Weights of a small transformer language model.
Architecture: rotary positions, no biases in attention or MLP, untied embeddings, attention and MLP in parallel.
MLP neurons of a small language model. Each row is named by its layer, matrix (down: output weights) and neuron, and shows model dimensions 560-687. Each number is 128 + 32 x the weight over its row's rms, rounded and kept within 0 to 255. Numbers have three digits each. A neuron's up and down rows have the sign that makes its largest values positive.
Before each neuron's rows, "fires before" lists the tokens most often just after its 100 highest values on Wikipedia text that the model never trained on.

fires before: ", ", ". ", "″", "′", "201"
L4.down759:128152121101154100167108127103077141080105136146105157123087119150111187148122128110082144131140121137085108147144081165109109142103102133118103184094123115129188138163148080158112127145119155143160158158089139123113076040172064087180088114141133054144130161140130109111142159166103188127114098080133136142095066125083136125130093165106173134136122144154112092122167127179135117139129

fires before: "| "
L4.down690:089061087120137084093129155136113134140130189124144094179112084111128135125182110108178193092093110124169136109105178117082074146115068066174090190135166120074117121138181140107098117093116170085139091061139161131106122140105099130123141131081195135146106142131133118123115118202104191165092148115138122134155154167133102133114144160110116201156113103112173112091166154091109129138103

fires before: "| ", "= ", "Source"
L4.down2033:096124106166144082117132121112107158144100114158080127211117109146139079118139138153091113142153142123135115139125103126152156140149106140132120128159149098188135137112191117121115078124159079181134147170118131118120109150089176134126142106174130113094083161118162120157132151178136088155124126209091117122145109131096133161111114110139092203177109127144173172130162099179160184118182

fires before: "s ", "well ", "the ", "a ", "it "
L4.down311:108068173139131110125095104097090093133104162120142120082168120108203101068099193136108161149144087120135062137129110139110143114174096130178127135126142164103149099058184198180100050123164187108156182150171130100152075155126172167120095175125133118161113115082146157140140084075062085102125124113095085140104113052170123157103106116151116096125111070091098117134100145100082058072143

fires before: "–", "', ", "-", "'", "+", "\n"
L4.down525:104081087152134098112167095126150111126095145135151180168120133139156137134141089171155146110137157181110154177164171118178137160108102118169110149154102103132144110059133096163090210171202154167133193132161169105107064128122152149063136140157164111151087143144099125122084081087199145105158150076088146085169169079116040152190139107152151116090132086077157159099114170126162074079164

fires before: "\n\n", "medal "
L4.down274:164170131146149151122126135103103097178103079109131135094100171090152151163104165085152085118101079150119137149173127099154106132098119066127103101151084129089084128161145143112113158076159120129120103099079126082120099110117098143101191087094163174196153111148181115105118122168090205111116107111112164138090121127086169169149097146142097123063109120147097111187147125096158143119070

fires before: ": ", "code", "): "
L4.down247:174155158125130092165092146171058090122083105123122111125106152164182100102120071046101140111121121137107089129168116094113142094080139150149125161106122128111101164040134164147103069101151142104116151178113067081175089084161106085139121133090128114137199107118123154118107119081140143166127078131178096147163117156176087096102081143115154190183173149099126115107119208161132088093079

fires before: "| ", ")", "("
L4.down538:051133125179105137114173144108155176122117191134124092092115132144155099110152087112145117131151095122100173167159160091070116158126137093133111102121112128071054101148068157136107065148120169129119128141043106139123103133118138090106064078137111168177142169109089173103061142148129117108100117125102120164129151142137129101160129103188106085114102104109158150110121184174170079150123

fires before: "\n", "\n\n"
L4.down1956:168114092158173108157152122076093121105189146136130150160136100151085108136126091172106124191150130166130149137099114111072119085131110110099135134174145084109096142147115162136161139120137163153143113080150121127176150038110073140135120103135111165172120163110158147137147160137103133096121156168057152188117142160140121150142173069077100218176142142174141189092099133129098119161147

fires before: "\n", "\n\n"
L4.down2003:122118109095132147082118131122051094165128141143115090164078114155103123101118157090087134185140141099119192116125099063089103127083123097167099163128162156074121137149105116135073089128100129112114052120132128106137162155146085173120098110180132121124135143144214152117189149104145124141117138140157127150120131105107101109127170118140126176130100153147192167168074088126180124127109

fires before: "| ", "; ", "2 "
L4.down1705:127135128149095107164131122114107150149127136184091127083207111157156112098167116161073146185132182168116091161145112159115094159109143104059120139145143093107140079123095161154062070151173170128128136086178080144142124120164113112175178165144115142108123189136166162122099108155161130096137157134097103118061126117120119163149160136144147180196125114147098189113093150103116122173165

fires before: "- ", "==", "== ", "In ", "\n", "\n\n"
L4.down298:113180110170168068124072093000055136151120140155154122162167135110080117158167112141081144085150108070153078129120104163150093082096136088069112073128152094097103192125158159155143165149179096114136154087118150115111133126175117179140083082115130154127109163139142129134080150072141181137102112104135129117163101093125094126067120096103117092105141140140144106178104125175131100114108

fires before: "\n", "| ", "- ", "\n\n"
L4.down49:064108165109093120146110035107093139123103115088092133084124176113133133072168078124151129055058115113117143091149162146164081136100134122155069113096119161115113114151186117150114087120177128129069086116096103094109145098109106121138112140169151100154138133122102104120122120087126109138124155130200106100077101181161105126159103140110112112086189174117070148143132144106125113100134

fires before: "\n\n"
L4.down807:032155071117187152121146132154176084149097122124097143086152097097127085104133131129122119135127110170098154153101102149121120168075212147153098117093080096100144112219191100113125191153148132149109113058073081105108127102125106189115128140079163152142140113146136158132081133097147076091121115083157147079143139172116159159114169181176078087166087151102129136104136115130091131172122

fires before: ". ", ", ", ".", ": ", "\""
L4.down806:126154144129133117147143111117140103189106075081152137107065164080142102176119109097143116121148121176112143115121140141132118139123103106169088139130117106132085140153101067141122100138137134129145129083113098124116107126131155127119111151093114143121079147169128119115125155168099191122136181124179062111135116097138194119093144117112112140157125134098157166194141109117092121122126

fires before: "the ", "they ", "he ", "it ", "a "
L4.down822:084100136086101122109099116062074156135132096194122168092129125103164093143187150112132101147084089091122133108125121077110106056133083162090143129093093148134124120135161131119114102141086106134104115091095127169097170156110148121087074122090141074141172161133147130160180108085111119080171096104127102136100170161197122150144092118124173104130082069075142098197124096159157109199109

fires before: "| ", "- "
L4.down127:151092103111162099069158095112166163136177105035120180081124172086139087087136090036138103044174128125106191156100177129076151144207120155155095066108112162130102130117165128070161178162121101102118144106145117108146136101153103129148091083175159119111117111094098109117133071040128099117125089041176099081124093101104099117135088143179136124109136121097133143088108162116118155145136

fires before: "\n", "\n\n"
L4.down879:115126135099157150186174125115213129127139149107100141135135090089084087134154124090081060090105177148143157167104147165137143061070124141091053127221130147094058161126165060081108090170149205135153181116159190168122121112119101148130146149131131083114175103111203163068133147183120148110129103110056196097150130119136076108113153116075140087180166150150144197170160125218141192107134

fires before: "| ", "200"
L4.down2014:141124091207146147151130113166102058120133118067135174095137120131116152118112093136105090086102118116170079119169100104112115104118154201102130099120172156085116130079090163116206099225162109210128144172132163129130151174089070159165164208165124140105152137164084132115120160136131158109114099168105191151040117121080112151114120094149184145109117146107104131147108155138075150116118

fires before: "\n", "\n\n"
L4.down1593:070145198130105120066094143120119106159115130135116120081164203100157133122167105180082120076121116181118143115139129092137137151078151099210112139166085170109130110124092139071160127142107141150100101191101087120129100093132128120149129145063069067084127124093114159152105114116086128167122119165083096166128085175052144164142230182156177170149133098096199161113113157109128085167102

fires before: "| ", "- ", "("
L4.down594:175150098079114111159112184113167174114147118154150161096160120159105076193139090125096072135172106137183084175133115083163190153104101141178162169162160118165046163053149144159134096197145127112088170160107126105099127189097226145058135100157171117120119094144106122129130139101148131087175159180093112099096161076139078126144058124120125176153153104105102108133114128144054127096152

fires before: ", ", ". ", "–"
L4.down1166:117108088135140053105125095156148116122150149089142141078115122099114142136157150127125097154120045134151126133123150087132153093084117181092145115128152051112100104098112141134148111069144110094145079156132109139140091127133129121166106137041132173151092068159015116161178145109170112169121082138121109106087135142132119059112110098187118136144070059138089146090099116105131134127119

fires before: "| ", "|"
L4.down1990:152155148110128164176114106087113137131189124091141103106071121148125191066136185121100126114180114102160159117129106117134134119125150123132101121158113104167156104087056154119114124127141112163163071117117072124091174169141095125085098190148113134064143101150065081123093110091096130102176135166140105111161155153116112142176055181101146106118132176150088161139155154145137141162162

fires before: "\n", "\n\n"
L4.down1188:181098103132149122136162082106156069120111158140114166134144161211127154079125087129089130164131109103109099190148179138118183143178080137113062089086116156140089132176130137141137137135129109079138197110149119176193172102121145175149106153101132125134117097117120146141137109168114124124098065155149064144178161144103115124185109118137084088201126190053167121138087176115124055100117

fires before: "- ", "("
L4.down1614:117058134185141083152136169164073187115148143194142121147118083184090156190132133149140165119169148120190090097178011118085113085169123134153067128078136133112114093082117139167114126116144152193117112142159131094140118117185160180122131140136135065119154054140151149206189103109097141146177147157146146134121155096092163028159150152125139166077167108177117141104131179174106120044135

fires before: ", ", ". ", ".", "' ", ") "
L4.down583:068139092105158144169131101201129124177124101087144092114140111191165130141147101162150132133083144181107135142161164091069219113109134127107160126129124075139085132136095110129180149079105098106098097130095051139106175154148075152122155125134139138126135126112181124188173090134144081205183129162099097122109097089184151149102131140109162151135094114109172158105151116122121068160136

fires before: "s ", "that "
L4.down760:137095163123085091064139065093162169132088091171151095125096116155125144122084130057177131158119136098177142119143159137150141139135110128130121114134114124149106117094144110184110138122076161104169147160100118176056126156151172202163163131116104086098069129138152147099147088094187143164079209159131137116158133138094162127097154084143169145151133139159055115133097082149138128125145

fires before: "== ", "==", "In ", "The ", "He "
L4.down1542:093060114171134125086178105154149115178150165152125102089189153095073179152197199209134057088155110169083076064121172125129072126101153115177161169149080142137125195115097103124115133146087126139152133078163143165137116171128079097176115132134123098172171110159133113125106106066139097167061097175115145148072178122143161076134111142152143136130128158113118103147106165153168128151153

fires before: "| ", "- ", "\n\n", "\n"
L4.down1698:107078093095168121120172079146148150114158147157136107127154144135128078169144148130096130104133150123181042097052135157073098106079095124214158154123091105122128083138127121130104088111209120137111125164142087110100147057140157173143133202113149103112131064098159120104104104119096111119078124093115124105135066153193158105146185102164123068112175132075176099137155162122102130091157

fires before: "\n", "–", "|", ".", "1", "for "
L4.down447:136156100151074156200114151145152087130152136128118099113095057132086127099097163079120104133078135177161140136152106140144106091070136089060132089157116095174108201147104121116073162108108109162132106123106176150147138156104109121109157168128145086136086106124105162144109141134054058075094093138129133146120119184116106155166130132140095138110144157151086158109079146080159111132128

fires before: "| ", "- ", "\n", "\n\n"
L4.down336:060083067099081115151097084086136124133088096127072134106093148096062081110119092127116105111085082137115073105138147082091147116082099105155142112121088109135109138114136147053140126141141080067132140100114117091126091068132106146131102081123089140100130063104118083140120123112104063087071117143067090157106136100141058097122123144103109094140136117103107064113107114110137131122114

fires before: ", ", ". ", "==", ".", ": "
L4.down964:130140124082131150157201136180170117159139105058090131148163122128120173107132106176060174055094131148141127185119082098144172112132100188146133113122163088143104140159164067175224145180145144110076062142109099180170107111119147137047142108106102120150075126097082127150157134181108133119163141178187109125139108126150117108121134110194118147116103154137137088100103067089139104081110

fires before: ". ", ", ", "and ", "."
L4.down1123:132128158158119117114107139113080128113112118081161111130052147134107133101137152131086161152110187176116145134108152139163158115143108129112174157128089143101129192174153180140115123116136147174169100157105157161137118134127103073149137108182104117198117143116151111157107110097097109115133150083166061181123147114152109155086099138122149102163112164167092159094150121130087063142117

fires before: "| "
L4.down1818:128182162144154104149176129082127151135180120172118157132128128137120135164162120049126165144096150134101069157102108168130107167134093075164080167165107129126090093120105124114096115139151180143117167059173080134130147173116115100095126106168104090105023104145112187078158200170160144139184111146106125185134116174106105115110128156116117103173176188160097173092153131091141107130164

fires before: "\n", "\n\n", "| "
L4.down888:156111096119149097130118092094134153164128126166105191125119117119126124089165106137113123140090174129114098113136140182117131139086144071141117201131103122079046059118112053136078106111102173188126121158126168162168156129162112127126142093073095123109156140151155125096118133146080113141147136094082158130140165105175176131127150102128081171114149096131179116085054043076065153121097

fires before: "\n", "\n\n"
L4.down1174:088157105078178114091116100149183150139089154160195100111121145088108077099183070152156130104154171127068155138134117127143136142213114099104062166180131146156161072125171096144126097085139185161207125129177138152139214239135114162125133139123162178119100122128133118135130133069110141149136070100160170154109109179153095103134113111170150080120140114173109104108142143107177120098097

fires before: "\n", "\n\n"
L4.down1092:127166088152192089119181116126139099104085153120170150146116084138123132076129097139117120108166096075114126192134181165097130139116104116202116119139120105118176093075139100113109180145160141152128124179146103131127148140114107108155081090077158173097175087173119119098126178111173134158079068088114118106161115138103153136107128161160149054176145102142119133108080120131102119106061

fires before: "\n", "\n\n"
L4.down1970:112098158118126094153130115123114145055080154155146129149115108170177097163201137139071150124134128159132181111085125134130138133151127088083147111220133147109112101154137131189145107166160166122147122163120099124106060117156102070104089139076147117211156096100136144087132121158176110094158104128102128157148181109142112118115126116139143129120051083106108130138110144149129072128151

fires before: "\n", "\n\n"
L4.down1494:115138112121095206147101121123175144124166172135153177109073072121120133050100101162104101152146116149138154112110163052134116125185151082109086119109176182115166138059178081114131091063101143129170081092084103136134161136100105178067158129112164101094158166139121116175094123134135147141136100056121132182073135107100175148166101117153172106144114146148090124126141110131170118132142

fires before: "| ", "- ", "The ", "=="
L4.down433:119106072131128153168151044120110170118102131103113113081113119071088154116094131130081088105115070169165083117133140088150084115136171103232181162104091112141080133113124104082132148095185089117152087164112098114119158075151164108090064136106084152138138125126125093151089149102143081127172111118106110090158135120144038111126134117140098096120132118099075124131130114127126086115082

fires before: "\n", "|", "| ", "0 ", ".", " "
L4.down943:120101116132127169110167052040125123153100142115128132093111136159120101106123136089135150113054147225177140167164107112144046112146093142096162076082091085092171179159129116110079088123141130185134126142218138109095100122089129080129153102154082154165054138115158151196203183113109207077098111056129171096121099081143114117116158193183129118164128170123146164146090100174160177122155

fires before: "| ", "{", "ue"
L4.down1025:077089137098049158158111065062113094165094171189131101160176105091126123208081155115162186063087187111173118059113197124164083149104123101120097118112159127166144168151121116086156119133112169063144123115159128112054124111146110092152133103142158106123129041134193159052176085113101137160139133166172116103088126084161145039122119153120095115134067110132127193102193148143121158133060

fires before: "| ", "- ", "\n", "\n\n"
L4.down1287:176121162177143161143156131122103108120186145127168137176196104156152154174124142133118153128161182101122168142116118153170159111138115102135142157156149156161132110131148130174100151158143104147106113099181148172190221167127171150140123130124099110115128176122166158105126121152093110155142125112104157118016149162141180145128105130149163141146072138147140151150145129111133140147167

fires before: "\n", "\n\n", "| "
L4.down1733:138096111140100130127152092155135138114096108139126067182158119081161096129119116169131074102101091118130149130069162106083087085161142135163106151153122108064133121134085086147131115121134135111121128105128168112054117120080152141102088149096165099070069115069174099138130079097117181095041081111100150149128131135068123164150134107101052110128167137106099165064100151125124103113109

fires before: "| "
L4.down917:132116074144166097112098123194099127082134116112184119106130126064132090152099043090116081190117143131172135163120153082185131152094133136140164150082123184176147162163094086089158084177166080119162113132061130140003161174076111135098117148153094141109084142154112110118157174130087173133128161145083131104059127132143100117119223135091098149105142122153142159135123075141175125140098

fires before: "| ", "- ", "The ", "It "
L4.down2035:092098111115075076081104114157120103131078142126072101102108138071140129125127071087119101118171061132103074082138115144089179139080085099182140104104098146119156092107116090093153147107196122128153084117082129104118118139024102118094128090126093103125129112118075072066092161098090105090095120137073111107119118152090120093159092115078060158079124086119091097108131174125133142100100

fires before: "\n\n", "\n"
L4.down1148:127126157154111141069088092172149131112152142127096115116085139120184085092110123105115094137095188118086139117087121156082112105170187095154120148167169145135137176153186166113138142091105167067137128173137186109106129124180078149065133111081099146136142099097106157161159191132158120112088125122138120159184078097096093112071173148158166138165160121147132176132099131075171155061149

fires before: "| ", "\n", "\n\n", "- "
L4.down448:114125136145182142108130126076115137123088100077111135110100129069085107107117074107109063119113135050106037128170146105110096174155112102226081151157037169132154128122174161092103146107147160182084112120127046134123091145137173140105169059196191144111111161102204083117135159121135086101084110138100147077101081114153115115112086089147064101129128124097148118098107111131119093099132

fires before: "| ", "\n", " "
L4.down948:119115149096114119108152109086080075120104086143076153173143140130188096093111156127144123094135139140148169141134119131094147083096097090137212094094092159063096082138178064192122082148156120125136159131122147126111155151122115115149157178060149142119164138078108180136137139184092150145127138125127102102197189112131150092088190168092089145092158115126162157104192152091196119072154

fires before: "s ", "\n\n", "\n"
L4.down291:121086113122107091211127143146125139109117132111125148139082155113158135060099147162081127165104110084145120147175138095081093113148161140088142149084083053189147186141068127162147093181085135088067146164107135116120163122109112188115127094097132105144149117166129054167120161121157104082062038151144121129157121112129154143119191154148142098125099116107126168121086130089091182072174

fires before: ", ", ". ", ".", "\n"
L4.down245:127116092146173149143081140131124129111080131209121139125133101161136134141122117230187052102151147080129183194100140164188056112206107160069123095091154159113104133136105091129133086087192113134104127126155100138136127088127105163113129107165135133086143155146155134148071093107112154145132142185139102125118134158104122089113123120152097213086141128159148113134094148173113161117094

fires before: "\n", "| ", "|", " "
L4.down1807:088156128127132123166129148112041134155132177106173159086105062106123130099175131101155104071108082176180172184157192117144165120087058092147156107092173093161076102102168121122084143155168113138169169123156159140106107097086114104108149099154087153164047132124180163127129172125149105121101173094105154091103165117166099132127120125115126134157067098095136167152199130107135174074133

fires before: "\n", "\n\n", "| ", "- "
L4.down1234:160130093125130109191085151106152151149135176120138124146092083084141097186122110126134058096189123157091152129091155141089161117171122125151109127168190169083084161141107148113140122170107128100068092114124021151141161145111107125152152138132142138139125107151164097070104132144089120111095131110095068165130107147134129185122152159150114127142154103155110135114145156136165157127147

fires before: ": ", "\n\n"
L4.down289:086111162098084052155155137159083120135163115117131063102119109113091082114142168104112129191069105119178084144103148152170149171072174136154120137144121125140168122127103092201105114151116133156129104136111131145075185144118183198123107124077141145151130200159132071162094137121127082072177145118117100071123170084152101112106106071148084139154139128139107087162086118111140136079134

fires before: "s "
L4.down30:129077144129062131129155126157087179140133134159147141171103115158137161135098177120169172081097117122159162110102143185126090111131133141104120157092137096112197149071169112063127138136122069078216165155158163149082060163174194096124131163115120102121108108154076176113149143092167122083104102124126166094183145139112114155111134122105107110133090114136110112109141074127082139161050

fires before: "| ", "|"
L4.down556:122191131130123112176091119117114196188186110076165147137126124104116137151187111140132173148173099122209167167161158171078097169210116157154126186095131160136095151144084121117125108171192055190162139089149126127090183108104180150150146138116084181140163112176090135159089152116113136056184115160103089124097139121128130130141157107176115085125142131116138079115077184098187150147097

fires before: "s ", "\n\n", "| ", ", ", "of "
L4.down1395:168091217121139118103174114143175123046154065122136167139109159112137108092150143068122112091187168085159213151134142093087096178147135121167163109073108155119191145096035124177166175135114144131148171187102114073077086140131177108092080097125073185151123139056156135095120142132069153110129125095137102135182158141148092110153156185102095095115115120152118173170087098140168138105106

fires before: "- "
L4.down1820:068087149104124092127124109125128140090061154116067108106111120132138124116156066116160160121142058118130115093111134111170183100128139082118168110104139167145131106172095178049105148126082119131127082123109117079129137170084167171145132192137148208100126187136150146165112111165134136159162030104180140068078101132159106118171125160197143136107138099131022186143078140138092130131143

fires before: "\n", "GD ", "1 ", " ", "| "
L4.down506:172145092188145131092092122122045125180159138143116148124148118125136167113107140117146087154136113142115188143097173125194173120124101097152142070063123105127120069142101136111078121115100118127129110143137187077084158125102146178090098107160096141068159090069150108088104158160204173189084175110144133163149059120113147106177116152161115133103078177131124149141135120160111092176083

fires before: ", ", ". ", ".", "\" ", ": "
L4.down160:110140112141143104138140144103130226138110107158130063105111097141142101127126192130107101123116103135126099160163100072129170116111155225159136035108105163144159183111141140209135088151120093153065078127105124183138082168171129127139147130179127149132161085128138155145120165112103136126112168108118177134138064134149174113112200137139160163091163167121133147152100143087137124143075

fires before: "- ", "| "
L4.down1163:180102166109195118109088149140098138086207101189134090179155158165152178146124125125118082145188182168090123146119090068071130135116146132143135113151097154132095146046159062166162177168138078057096105140106127057104116117155160159146188168162085174087173121067132139117114120087115118123161120114111164152097144136116114046155085039132181133144141122125151137104059098083098110120112

fires before: ", ", "\n", ". ", "- ", ".", "\n\n"
L4.down1484:183125136173144143240119115146117170158128164156143109069103082131095130153126135156197098166120060114117069084092089158147094145119111143095135119131138159109194117123064105150142120190096115110205148076068100151154081182154125182201109135179137132099151092186157133100140141057133173178092141122130116132112082124099198139106128145140106138132130165106098126166104166217154145097120

fires before: "|", "| ", ": ", "\n"
L4.down501:138145093153132141163137098126124122136113154123126177127198140109115161126144150070147139120046136184084136099120123145115165163098156098158120064123119117107107127100121096178155151090138176114133110133159121123084106166149164084165190095140119109188127098091127102127135189152118152175127131135134104108168162077136092140093151103131060085150134121135181124111163091149084130112175

fires before: ", ", ". ", ".", "; ", "\n", "\" "
L4.down1671:108102175138115178104109162146143050129067169116143122149121091153110044146113167107179127146163144069100112116132121083143129131132132063064184196127144150110111099116116106126080095121134172123137141085056114150124126103121112111144116148086127084105124201157162150072178182199124121088094209210135077103131136158134157149132091138145061107142109133151097147178127161133143106125102

fires before: "| "
L4.down68:017153105190110118144118145182155127119115111062102118121104087151130121144097118149171198168118094141101153107139110150197110109067129141100149061147126122109077129185075163122088120162150153140076148098186135167191152104136112133103138151132097122153122144160101172086104146120064127148133124140155081153112138075152125136131178167152136134107078140123152134086121147141090146188159

fires before: "| ", "- "
L4.down1016:116143080083171095178107112105100118138206106099121113135146151130158098131173059151181117143157068152098108084128142138093175082135070134138092143156154157145132137071147199128121167113146142105138203137125144082126147137094103180124151088138099170130172113060117154129110129145092138233136156114178096148108086146114172140119067127159143094115115133124109102161129176088159126189101

fires before: "–", "\n", "|", "; ", " ", "13"
L4.down715:138136132083117168100183117150117098117168168164126154106133079071129136166124120107164165132129114131101122145146122098136085137071126165111122207176175076136154087086091116119146088121162118141176181148175084088171159149125111130122127129135083142165103133153144090109093170159132126090141100150173165093135085130150082114119138125142126122105103179157111153156104149069152096133083

fires before: "\n", "| ", "- ", "\n\n"
L4.down644:112143165130107106140165132101146104124133131207149132149177092191106089143153089137110095141135156073110062099099154147139167122144126138085185122148113169155173119118169122071112127133190153156073134108143130103122140150093162156108131146107175091079161079069134195067118207155173083108105122162100141121029149127154184161137065129083124149122080135133103149181142094126136137124143

fires before: "\n", ": ", ", ", "\n\n", "s "
L4.down912:111101117136102095046147139122093165105092160111138109101132152076152095151144131063058113139164054196055099091132148125133121201088140090120102091130150102143135161189155157126053125144135143125093163154110126125155118136140134116148184154085145198128076138157110184098158085099131152162107140098102115195151104093125108153076093117073119132118127081118135146108101110118099171139110

fires before: ", ", ". ", ".", "and "
L4.down530:122110127139171118123085097165123151160109126143125218146066138076150198149141105150087149112134089154057141143072131121147120144159151129151059165188168113111078157137108153059145122086162150096096118077109194144138117056193097122192183117148173083082139130099171156143118152156095172147164124144147102183112029179176137172112177105139135133085091114119158174073118143117102086086149

fires before: "| ", "The ", "It ", "- ", "She "
L4.down1089:165158102149109162136154130112117133104119106154208113060193094120112083103153076072193130148147076142137144149065135124161147122131130110110125167111144163102098138102079134172177105178086130142125135111153114144093109156092142116180124124093121142110095101151076123118128153116188128103041144109118099161082131106125130080152138180155157096109108140144107077185113162141109161099119

fires before: "\n\n", "): "
L4.down1715:102162124119077144132151158168165127124109155169117188115106128075089128116106158128144089145176100131102180135143092050133146131163128069144143126184074125186151158101137210180124127104133150103102094096155141071152178101143150097143115160154173138145118144130148154092130170112165142103105156103163126133111098184148121158126143187164155128160182159094143116197165141135145074123110

fires before: "- ", "=== ", "==", "== ", "Ver", "| "
L4.down1005:149163129093161120080154095147140144088123131158117169146049086076072145112155088151147099185163120171123162138138143117095135142107111168102126159120114129087120189060139087131148097165156123175125084119154121083091091089123184163095191148143045101172140148129124131092186088127142116128146125099042108144122156138079175071106181131141196140119122113123102120165093118135078125152124

fires before: "\n", "| ", "\n\n", "|---|---|", "|---|---|---|---|"
L4.down1347:095158111115081078118095107151154127069129125047100102097104098099127095151154132121113165107094176105121144076046079114127113067096123083120148097156122126169148148101152073152097077150110136089129141143156113135186135126116102141164155088130102183134143181094104115101163189082112105110115107131153135141110169113214123173126133145136122091131082166118150153120180085138139128186107

fires before: "\n", "\n\n", "| "
L4.down323:103128135170167108150067121135068177089119127172164131132088170146155114130051104096116113117109134131120147150136127140078112108163107136098144099086137147101143073135182164125152156082154107093122087105095100137157161163110119100127121109077088125156142129110121132149174147164116138154081147112135109080078059114102118154119108143093082161148127135117093115108140113081145141051130

fires before: "| ", ".", ",", "= ", "; ", "–"
L4.down961:175069124141104143119148187117107120134184052061123108080149124173065115161176123125169088131153128162150128199117181121181140134076117108115127136063115114137084151141116137190160131137177097124150086029152097199135124158116151032156148098097196094050122127122172113118099125092186148168057134134147120150136067136127099157047106099130093109195072137152086114159110125070143161147150

fires before: "| ", "|", "; ", "oma "
L4.down1902:127072131113226122081131080116168149107058165184105187146102086216154098123185148079099140122092079086116110151120094162140109133140164147094158077130169103131076101151073115100164089118167128084112154087180140102116146146145127107162086089128118143182143109166103174168160114107136156114124191133133133129148145086126106101175135119155145160110132094135126139176178142044115125142131

fires before: "| ", "- ", "\n\n", "\n", "The "
L4.down746:160127119186141187130156054161153109132105090084103134121167135136164147187126154189086110121165166117115120109172110129124141122120111127226106142202097100095096119124132155098040098125083146150142098126154097087119189175127144141113109192123139109077094167153106133115152081146085103132115158135134080062131113173125220126146193167177123124079115158098084104123119166141084166162135

fires before: "\n", "- ", "\n\n", "PT"
L4.down1426:128163117087120145181136111131129095103102142106113110138108080123123086129128174088123135089203150149096145094192142151124167116175094134148091104114136176090116144187109151102129147126099129168130211131142167097140135119147106194132130145173137162168077104153151121089107098140143109129058097213148095080097124099124158093090134128137128088115075161107101180067133064102067140085152

fires before: ", ", ". ", ".", "\" ", ") ", "'"
L4.down1636:142113149090129128130096111125102080121134158115115125163122140085167110186117141131118116136121187136062161087126101141176112070170104136098116150096176144087112102174137115103166108144128175179154098111101117133187050135142172144152126132120053072157093169152110079159172155168144115105141109142112157120112158114108166146098062098135104164138094167122143149167126110102126100159102